Part of a small language model's weights: 103M parameters.
MLP neurons of a small language model. Each row is named by its layer, matrix (down: output weights) and neuron, and shows model dimensions 304-367. Each number is 200 + 40 x the weight over its row's rms, rounded and kept within 0 to 999.
A block is one neuron, or neurons of one layer that tend to fire together. After each block is what it responds to, as a language model described it from the Wikipedia text at the highest values.

L2.down370,199,234,243,190,158,159,204,172,147,229,181,209,242,228,173,230,184,139,253,246,209,257,183,195,151,179,194,240,263,160,189,295,179,194,279,186,157,219,172,168,164,213,152,187,206,147,156,216,218,204,189,187,211,166,202,225,208,192,180,195,157,240,261,248
L2.down609,162,198,200,184,199,211,132,145,178,219,246,209,245,224,192,226,189,183,205,220,197,232,211,82,102,166,252,163,230,186,187,137,213,133,146,241,158,179,258,167,189,209,113,211,266,181,255,234,206,237,220,205,193,206,265,239,155,285,196,204,163,173,301,229
L2.down1010,225,190,200,163,230,148,126,139,135,158,236,249,208,227,195,196,216,211,225,236,194,220,144,186,259,170,272,170,205,247,239,226,96,271,240,209,105,233,197,146,215,249,220,215,298,194,182,219,203,276,235,200,191,187,217,190,183,171,168,153,182,181,172,258
L2.down1900,162,154,212,244,126,164,235,268,163,242,279,206,211,241,188,246,178,225,169,187,139,227,218,218,213,158,222,173,233,153,101,230,267,96,195,152,197,192,191,161,156,190,165,245,205,169,162,211,189,255,128,185,240,198,247,137,127,174,177,213,229,208,252,212
Responds to: The word "and" joining any items in running text: names, numbers, clauses, titles, as in Bosnia and Herzegovina, four and a half, Romeo and Juliet.

L6.down2870,154,185,231,224,144,168,205,137,188,171,234,196,240,143,172,172,211,187,198,206,183,190,230,179,146,169,196,199,209,196,182,179,267,224,212,182,222,207,157,210,142,189,174,241,239,211,174,113,201,173,204,198,218,189,274,218,215,188,272,214,195,158,256,201
L6.down2877,175,178,212,265,142,213,172,235,198,209,162,177,281,173,262,266,147,223,178,170,236,180,281,151,171,152,193,120,181,200,203,170,187,205,220,223,256,121,150,146,166,207,196,176,299,214,222,178,232,203,198,231,184,144,213,157,192,190,142,186,197,167,151,218
Responds to: The preposition "of" (sometimes for, de, between) after a noun that forms a fixed phrase, as in "way of", "means of", "period of", "Secretary of".

L3.down577,185,196,188,246,245,162,114,151,141,213,260,223,187,186,144,179,211,225,215,195,258,171,217,154,226,164,228,209,244,198,171,242,229,174,226,211,228,162,248,166,200,126,144,209,198,220,169,174,213,272,165,201,218,284,190,240,205,234,232,147,207,208,163,173
L3.down1500,162,187,156,190,134,165,201,200,262,269,245,188,136,180,136,151,181,234,203,203,223,197,183,186,264,261,202,174,226,204,228,255,238,245,169,134,175,180,204,176,245,132,168,230,188,344,200,206,176,209,152,188,214,222,239,139,196,125,216,281,147,189,186,191
L3.down1752,216,160,190,199,178,181,240,233,258,175,173,228,234,223,235,259,165,147,220,213,164,230,209,191,157,159,258,180,151,171,183,136,162,244,208,201,233,217,188,174,199,198,184,169,225,247,240,144,261,253,177,278,193,262,198,162,270,199,223,252,163,161,148,175
L3.down1883,222,221,112,210,192,125,220,175,200,240,170,212,204,154,200,145,201,171,240,177,197,201,180,207,193,230,147,137,239,193,197,179,205,256,184,180,174,150,192,232,266,232,170,144,199,225,269,206,206,246,171,220,139,134,230,240,182,139,208,212,265,173,118,205
L3.down2452,186,101,155,152,183,163,216,248,193,161,159,227,139,240,215,125,171,138,192,221,137,208,227,222,159,205,205,132,151,129,162,266,280,204,148,170,167,248,251,191,192,181,142,210,185,196,225,179,116,221,194,187,220,161,244,159,186,173,212,201,199,119,188,134
L3.down2660,217,193,201,181,165,212,239,177,236,241,131,233,272,211,210,230,187,240,208,205,142,124,237,164,200,185,271,156,172,128,240,212,176,179,168,230,238,219,236,257,226,178,164,264,229,247,184,225,145,224,152,164,132,183,181,186,235,250,176,191,172,218,138,227
L3.down2930,198,197,173,153,259,299,236,240,219,194,148,220,153,247,270,180,268,153,168,211,233,182,155,218,209,250,199,236,258,180,214,149,284,201,198,224,171,252,231,216,221,212,199,158,189,205,217,198,224,152,180,178,203,179,271,188,221,175,141,228,169,200,150,194
L3.down2977,124,170,172,113,111,204,166,274,191,188,244,188,170,259,261,151,209,150,198,182,190,243,103,210,231,181,213,214,186,179,249,179,289,200,161,237,162,258,230,240,143,193,185,197,193,201,234,198,237,199,234,172,154,223,196,224,176,246,166,176,238,259,127,240
Responds to: First Chinese character of a name or term glossed after its English or romanized form, as in (北托村) or Li Qiang 强; weaker on table pipes, foreign-name fragments and numbers.

L2.down2242,233,171,208,256,154,227,189,246,250,165,207,235,233,185,188,237,206,197,176,161,198,152,230,186,202,138,169,222,221,163,256,191,249,89,257,255,173,210,202,282,195,239,159,292,107,218,160,178,186,170,130,194,177,269,228,167,125,182,186,102,235,123,256,269
L2.down2268,192,83,195,223,234,151,178,202,187,215,194,220,167,155,190,236,211,130,151,167,232,196,200,201,177,219,195,11,238,155,160,190,181,204,226,176,159,199,163,245,240,289,210,243,245,156,186,158,203,236,217,208,176,183,252,190,201,154,210,196,213,208,197,178
L2.down2506,212,181,136,231,181,205,138,180,106,182,235,228,181,204,159,185,213,144,188,225,179,178,133,160,207,208,197,204,167,137,189,186,210,137,212,197,234,161,170,217,188,276,216,214,234,231,198,205,136,244,169,272,291,186,178,183,172,191,235,141,237,251,266,212
L2.down2855,162,206,231,198,183,210,251,207,168,208,140,176,239,231,214,236,129,131,189,163,186,226,168,189,172,252,143,188,170,167,144,234,211,222,160,192,183,179,235,226,195,204,203,189,140,200,258,227,150,175,196,197,100,226,191,225,216,171,235,134,181,184,183,182
Responds to: The preposition "of" (sometimes de, del, from, in) joining a noun or title to its complement in names and titles: King of England, Treaty of Florence, Minister of Finance.

L3.down465,210,180,150,203,275,243,203,153,207,182,222,260,235,244,266,215,174,184,249,192,177,140,191,226,134,174,180,128,303,156,236,206,250,238,222,254,217,210,291,209,230,190,252,184,171,116,170,234,240,219,218,177,226,146,226,224,232,230,131,178,218,147,200,171
L3.down1200,198,173,232,192,213,194,251,187,257,247,190,209,167,250,119,139,246,135,146,240,182,199,139,175,234,165,218,152,138,207,164,156,166,169,210,167,142,209,213,202,194,202,164,185,215,154,199,188,182,176,247,168,172,152,288,187,202,199,215,169,216,233,236,270
L3.down1680,164,214,218,172,218,205,289,211,226,187,176,265,162,201,192,231,183,222,98,211,168,192,187,197,192,96,195,157,157,202,160,121,220,236,130,208,209,274,225,186,215,162,224,156,235,129,205,213,274,226,200,175,139,173,201,207,189,49,278,199,185,218,338,239
L3.down2057,229,233,221,223,271,192,228,175,253,228,206,262,135,212,226,161,176,201,219,135,245,169,155,140,168,213,125,221,211,192,277,184,235,207,266,172,160,155,271,173,230,228,158,202,189,229,198,167,199,239,199,151,164,150,197,187,172,148,191,240,179,112,213,191
L3.down2320,132,240,178,250,171,193,200,158,256,169,270,170,246,230,217,208,202,188,253,253,122,161,202,268,115,223,210,195,194,110,134,200,248,178,177,210,233,185,133,198,154,140,156,165,207,169,203,211,221,198,197,195,218,187,218,248,192,218,160,202,241,209,199,173
L3.down2760,189,202,164,214,192,161,192,178,182,206,142,280,207,151,198,208,225,165,259,119,164,176,169,193,276,119,173,232,252,230,121,149,163,229,147,189,255,191,230,267,201,178,221,195,161,261,152,155,144,229,231,268,180,249,190,259,159,177,140,192,186,153,175,116
L3.down2957,187,169,153,270,176,189,167,229,186,254,202,197,147,181,235,152,232,114,244,168,228,286,124,272,158,189,282,253,224,178,230,181,218,181,170,230,226,213,264,114,254,194,212,221,206,202,154,154,192,171,161,218,201,225,148,136,184,211,214,203,154,161,205,200
L3.down3034,195,218,190,243,223,204,324,207,177,237,175,248,294,190,240,249,204,268,250,172,192,135,178,165,187,174,156,248,129,250,161,200,183,180,201,193,225,198,233,197,238,192,223,222,181,171,169,204,218,135,226,238,107,190,194,201,151,130,187,154,147,194,136,222
Responds to: The preposition "of" right after a head noun naming a group, part or title, as in group of, class of, best of.

L6.down788,194,138,234,215,186,163,140,80,195,263,205,168,250,237,232,248,173,248,123,261,188,210,158,159,152,121,216,208,168,252,142,212,221,182,205,204,239,161,237,185,237,164,130,181,276,210,154,171,223,155,179,230,195,226,242,193,179,219,226,199,191,200,205,185
L6.down2991,228,162,192,267,194,208,141,207,188,171,171,214,146,254,190,253,153,158,132,136,210,155,184,186,179,227,205,101,211,245,165,231,231,175,250,215,195,228,172,211,321,264,182,233,229,269,298,152,180,310,184,226,225,272,232,137,151,210,184,242,239,199,282,148
Responds to: Conjunctions, commas, slashes or hyphens right after the first modifier of a shared-head pair, as in military and political, agricultural, industrial, grave-themed.

L6.down907,241,303,219,169,243,158,223,209,136,131,264,182,199,115,214,227,161,135,136,163,219,167,218,208,241,194,216,237,179,189,262,225,194,173,196,270,150,291,227,186,93,167,113,221,160,171,228,127,153,209,117,205,242,154,262,147,248,129,215,298,206,155,189,174
L6.down910,185,148,167,142,208,148,217,237,212,226,239,193,153,180,216,214,183,232,179,201,228,168,189,190,234,247,271,214,161,202,137,210,217,224,245,235,108,248,140,269,137,202,204,187,210,181,209,180,209,170,132,253,168,248,198,142,216,147,159,223,198,216,179,195
Responds to: Word pieces inside romanized or foreign names, especially accented pinyin syllables (áng, à, āng), plus commas, periods and parentheses after place names and in tables.

L2.down1133,195,155,210,166,134,160,179,251,262,242,200,154,232,238,242,183,185,178,217,198,228,253,139,153,249,176,171,309,182,232,176,217,186,200,144,196,221,263,226,179,213,141,170,219,154,223,156,189,221,89,154,203,175,136,222,190,238,248,213,246,224,104,204,263
L2.down1508,176,175,174,210,195,204,198,249,234,174,187,183,184,93,214,269,174,267,254,243,143,249,227,199,196,164,166,201,248,94,222,192,200,148,130,111,191,224,213,229,242,140,246,181,142,256,138,225,168,190,153,244,243,203,176,273,225,169,221,239,296,70,187,198
L2.down2147,161,140,133,211,196,149,228,211,291,205,209,257,175,192,254,187,247,184,278,170,228,229,205,199,191,231,160,221,284,181,207,221,226,168,180,212,240,127,242,202,191,151,189,235,211,169,139,126,182,185,135,233,222,192,243,189,153,148,220,248,204,197,235,192
L2.down2638,206,173,174,153,213,190,198,233,246,229,240,172,224,173,224,230,132,262,334,179,177,243,209,162,197,107,207,198,279,182,191,211,230,138,256,202,162,100,184,190,201,219,123,255,213,258,210,218,187,163,121,237,189,239,216,112,214,177,207,235,215,198,201,183
Responds to: Prepositions after a club name or signing verb in footballer biographies (on a deal, on loan, signed for); weaker on table cells and mid-name pieces.

L3.down202,234,218,207,189,247,155,205,212,193,207,136,223,261,182,152,214,174,194,190,185,221,226,206,162,178,239,199,210,232,197,288,211,187,193,174,195,97,213,207,177,200,178,203,176,207,184,102,242,221,312,183,149,267,207,234,215,201,156,255,147,218,198,251,190
L3.down269,166,233,113,213,200,231,176,161,261,228,256,211,198,196,176,173,181,202,251,230,228,220,220,202,150,270,236,196,204,210,147,196,133,239,167,196,155,193,147,165,217,185,169,240,215,215,254,190,169,234,208,202,173,127,224,178,172,231,181,162,221,169,172,196
L3.down1545,33,186,232,277,337,165,189,127,190,252,209,129,261,233,270,163,198,151,197,288,105,221,202,322,206,166,213,216,193,241,202,290,169,204,188,214,247,203,237,187,202,185,153,220,188,204,208,159,176,257,174,255,213,210,199,251,255,139,215,292,201,223,216,196
L3.down1746,167,214,237,235,255,200,205,131,123,159,201,134,176,171,165,240,175,241,233,251,231,174,200,226,263,209,181,237,274,202,166,251,209,159,183,250,213,189,137,255,235,148,150,278,219,123,202,185,227,183,209,183,243,189,159,218,200,223,216,194,193,152,212,322
L3.down1912,203,215,235,148,233,150,234,191,183,202,245,256,253,79,187,231,236,139,257,170,174,199,140,253,280,238,184,282,124,234,208,208,204,208,252,211,203,230,226,219,207,182,218,200,167,144,225,208,275,249,247,211,185,230,159,160,148,209,239,230,174,166,204,259
L3.down2218,161,222,227,222,242,176,173,201,176,213,197,152,182,191,142,206,189,181,199,238,143,212,225,237,233,142,192,203,191,242,158,177,194,225,181,232,215,247,200,297,207,172,157,209,166,184,143,185,223,93,187,158,232,234,205,193,201,173,216,196,198,152,162,221
L3.down2429,211,228,223,199,236,185,189,214,305,280,232,197,228,213,231,224,223,203,202,158,191,248,196,230,213,176,225,202,127,177,217,241,259,210,205,200,161,212,225,170,228,217,229,168,246,163,203,222,231,211,317,142,204,115,112,170,222,199,160,219,234,153,219,146
L3.down2815,229,209,212,213,202,119,191,216,207,204,218,267,260,186,210,162,192,165,192,217,193,207,206,140,151,193,145,199,265,224,198,182,201,189,205,132,172,183,150,231,173,224,171,289,165,248,220,186,144,187,160,190,243,165,263,153,154,221,219,138,203,129,158,120
Responds to: The conjunction "and" (sometimes "or", a comma or slash) right after a noun, often a plural, joining two items: schools and colleges, masts or supplies, roads and watercourses.